Weights of a small GPT-style language model, trained from scratch on English Wikipedia: rotary positions, 326M tokens.
MLP neurons of a small language model. Each row is named by its layer, matrix (up: input weights) and neuron, and shows model dimensions 80-175. Each number is 128 + 32 x the weight over its row's rms, rounded and kept within 0 to 255. Numbers have three digits each.
After each neuron's rows, "fires in" lists the words (lower case) most often at its 100 highest values on Wikipedia text that the model never trained on.

L2.up433:084144113160172137121134155144138165103095172110156179107065087113129207109205089056128154123128119156177085118183098151103143158097150126137201154103075097145131077155135164176136161169164136130097134202130120116090094113115165063076116125155096087124176111099144100102100121087071126141
fires in: "and", "nl"

L2.up458:088137138114124103148148162135133101092054160122138081144141143132134190112121086119116169114127101134135141169153183163171127133141198154116130121100086114111082102128133100134072142143126104158172116110099154058088167179139097105161094094144118104093132112161177105115073096141119157137
fires in: "s", "d", "c", "raed", "r"

L2.up65:109175131143145081183089129123127083075128138117198087164066122108119128147142129075129152099141089115160114111138127208129142154047093158091174122119103070081107132136123048137124075098106104124133106129075119120122045125176106129203080156131113091127155122089165127156159151087207108081
fires in: "11", "13", "114", "12"

L6.up476:164146149145142050119127165090134110099146120098142110110080121143112140131110145087131127164114075131220164097172050099199127161192118099098102128144154180197131066141103071169147141122177124128172120123166126087108138126139126111086134111160122151137107075130088098150073125163165187135
fires in: "it", "the", "he", "them"

L2.up171:089150141150134081187144133144176170086139125156132116117089093141105147105139108085152171061092082121124170122123108130160162172131089153148191163095065166081187120181185140176125179130163044104104136148091144095116102107152068130112173133116104197183152080087145113152129140157082166144
fires in: "the"

L2.up503:152121103106197140108138138118160089076137127182130120118108148123099142137199122095138177125098073206110108166148115124150131088134136129112110147111105151104190122119110114161160106068044084124142129072139123043083168143108164074133140161112153173161124131129197086102105140112119117152
fires in: "as", "v"

L6.up123:111162139149144158099155104002104135097129072119101128119092141117048186151181136131147142123173104142151119122099048088216126100106128135118174116117133182168168146171137144102133128066071143116097107085070174126085126098141154112158143159165107103153147177149106195108100138097143149153
fires in: "a", "by", "was"

L2.up147:115140116181149082178161155184088088132059115120192092132179112183120143116145120124168127125150131168143155123119153162105105246082133141114173119150127149189153143168099137167109128110140116122116156139172155168119169142120136128125126123183138132149126152074170101130145143155117166116
fires in: "division", "order", "type", "year", "squadron", "brigade"

L6.up496:107126112158144095146150170109123154036123179110135130138170134111104191129087124110121118172136087098078110138108130128165143119127149104126095170122065135160134124150152080142128126112159193112137138121095119106058203134193123085195117123146130147138247195123078166110134124172107101093
fires in: "party", "votes", "jpn", "nl", "year"

L6.up503:088160147172196092140133122144136135079142085125147073101130156125133155119160170138087148094215113123128120138036099186154166153144151070151132200120138083136152160121155114161202114140175102119098137131096159122134128136124081111109175111178123120133066112084161131126131149144087147084
fires in: "the", "south", "latin"